MLP neurons of a small language model. Each row is named by its layer, matrix (down: output weights) and neuron, and shows model dimensions 0-95. Each number is 128 + 24 x the weight over its row's rms, rounded and kept within 0 to 255.
After each neuron's rows, "fires before" lists the tokens most often just after its 100 highest values on Wikipedia text that the model never trained on.

L2.down580 [108 158 133  94 127 123 125 135 155 163 136  97  91 137  93 139 183 180 135 102 171 128 130  97  99 115 141 138 110 140 158 114 134 125 105 145 117 144 157  81 114 142 134 142 117 126 167 180 128 129 118 149 116 160 116 114 147 129 145 131 100 125 124 128  82 120 134 109 144 166 111 118 120 114 126 141  90 103 137 143 156 104 204  90 151 140 123 140 105  74 150 131 122 158  89 147]
fires before: "==", "===", "In ", "== ", "The ", "A"

L5.down70 [129  76 129 100 136  90 131 138 171 126 113 167 125 174 109 102 144 131 159 138 127 115 117 157 123 117 142 166 146 124 162 123 143 130 119  80  74 143 162 139 107 106 107 119 149 126  91 113 104 104 115 131 106 145 115  88 150 100 144 120 139 100 132 149 119 137 134 129 124  85 184 127 137 136 127 136 123 140 136 158 106 144 144 137 123 160 118 122 141 127 149 101  90  94 130 142]
fires before: "e ", "d ", "ly ", "y", "et ", ": "

L2.down292 [104 138 164 120  74 136 123 125 142  79  99 132 143 125 114 119 132 151 115 127  91 150 124 122 161 130 144 158 162 136 118 129 108 129 148 108 142 137 151  88 140 158 123 108 156 148 142  84 137 132 156 125 121 102  97 178  84 155  89 149 111 126 136 136  87 107 142 126 104 108 149 147 156 122 105 119 183 114 136 151 103 105 104 122 167 130 136  98 102 119 158 108 113 125 163 131]
fires before: "ur", "1 ", "2 ", "0", "0 ", "r"

L5.down245 [136 147 129 114 102 131  93  98 156 133 108 136 144 137 164 125 144 152  97 145 165 159 132 125 145 125 142 164 117 155 111 147 120 185 143 142 115 119 112 130 131 126 132 141 116 140 169 147 165  74 140 151 107 126 150 104 138 151 137  97 108  65 147 113 103 173 127 180 182 126 106 113 132 117  74 139 128 112 130 121 165 100 170 130 123  91 137 133 140 117 166 131 126 162  83 124]
fires before: "ed ", "ing ", "ite ", "s ", "s"

L2.down99 [127 156 127 151 114 156 133 101  97 124  77 155 185 148 172 129 115 106 100 135  99  92 156 126 131 140 109 135 119 134  98 124 119 113  90 139 102 109 144 121 137 147  82 154 135 135 144 115  92 144 128 156 143 155 119 152 144  85  88 139  91 131 168 116  96 130 128 140 159  92 140 152 154 118  98 152 161 114  68  93 154 132 139 145 145 105 120 147 123 131 159 170 110  76 100 125]
fires before: "ted ", "ed ", "t ", "al ", "t", "ally "

L5.down143 [124 110 126 117 117 115 139 110 167 149 114 163 122 111  90 140 125 105  86 101 141 107 109 125 120 153 148 151  73 127 141 124 162 112 103 135 100 151 160 120 142 130 131  74  99  90 136 151 126 112 116 129 134 133 118 175 120 118 103 112 114 127 139 129 166 140 101 114 113 107 158 128 114  57 109 124 153 136 101 173 141 130 126 116 128 144 123 152 142 153 117 129 140 119 119 132]
fires before: "| ", "- ", "ed "

L2.down561 [141 140 136 114 111 130 132 116 116 151  93 165 129 140 105 142 120 128 122 141 111 141 128 138 166 156 113 130 149 130 146 138 147 134 118 159  87 137 106 181 143 117 122 111 144 150 129 184 103 130 150 124  89 159 142 132 127  97  98 106 123  92 123 151 125 105 157 145 165 113 138 152 168  99 110 143 138 121 135 120 105 182 150 104 123 155 155 165 149 109  91 115 107 139 124  73]
fires before: " ", "ed ", "ic", "ative ", "ice ", "| "

L2.down578 [143 123 122 125  73 103 113 107 142  93  86 106 127 160 129 135 123 128 111 183 102  92 116 137 152 110 176 121 135 142 142 137 127 155 108 174 102 179 146  83 111 129 118 172  86 144 136 122 144 142 110 109 131 107 120 142 133 118 134 173 138  81  71 136 102 143 110  98 138 173 184 129 145 159 122 120 159 103 160  72 149 139  74 151 101 115 126 137 131 106 148 115 132 129 140 127]
fires before: "0 ", "0", "7", ","

L2.down305 [125 125 164 100 132 183 148 122 124  85 117 135 149 131 164 113 119 133 131 130 113 143 107 167 123 151 131 142 181 114 153 131 148 130 104 115 103 117 159 172 183 153 122 126 132 122 143  96 100 127 117 158 101 154  76 109 107 131 130 130 109 130 146 140 138 120 130 136 113 132 145 170 148  78 158  81 150 116 109 126 102 108 147 151 146 116 137 109 122 112 175 142 110 116 128 109]
fires before: "el", "ed ", "f", "e", "e ", "on"

L5.down121 [114 155 126  82 107 116 129 148 147 130 127 132 106 136 122 144  89 149 140  76 139  96 155 102  96 103 108 131  98 114 138  93 143 181 140 152 127 130 153 110 152 123 107 143 142 161 137 147 140 113 140 107 176 120 115 171 138  93 126 162 126 138 125 132 143 163 135 166 127 108  92  81 119 119 130  85 114 113 154  97 149 126 133 136 125 137 137 119 145  96 145 140 112  85  73 167]
fires before: "==", "The ", "In ", "===", "== ", "A"

L2.down585 [180  98 135 122  89 151 146 134 127 115  98 112 103 167 123  96 130 140 121 164 125  74 107 152 132 131 134 118 145 146 138 141 167 101  91 122  91  95 185 120 133 122  97 194 116 131 111 109 110 121 120 101  96 137 117 105  96 138 115 153  97 147 145 107 112 131 150  98 155 130  95 144 138 114  93 113 151 136  98  95 125 133 169 111 106 146 132 104 113 105 143 130 129  89 145  88]
fires before: "e ", "al ", "n", "ned ", "ed ", "n "

L2.down481 [155 121 156 138 109 117 133  78  55 105 128  74 118 151 173 146 102 159 137 133 177 117 117 114 107 144 138 109 182 131 167 181 128 147  93 126 145 158 100  98  83 158 183 142 146 116 106 102  98 119 132 118 149 104 123  92  97 142 132 127 105 118 138 130 152 133 123 153 141 137 137 104  87 114 111 131 129 150 140 124 134 102 130 151 137 114 166 123 155 127 166 136 115 127 109 106]
fires before: "ed ", "op", "ed", "er ", "ing ", "n"

L6.down629 [131 108 133 135 179 114 123  73 127  88 115 121 155 123 152 153  82 118 133 145  71 111 113 149 135 119 152 152  96 134 141 148 120 136 121 114 142 107 104 139 160 132 174 113 157 163 113 120 110 124  65 131 165 112 163 114  95 140 118 117 132 143  89  89 127 118 116 134 118 138 106  99 130 160 172 123 117  81 156 102  92 113 143 105 117 124 141 141 113 125 125 107 122  90 120 127]
fires before: "the ", "ch ", "R", "H", "S"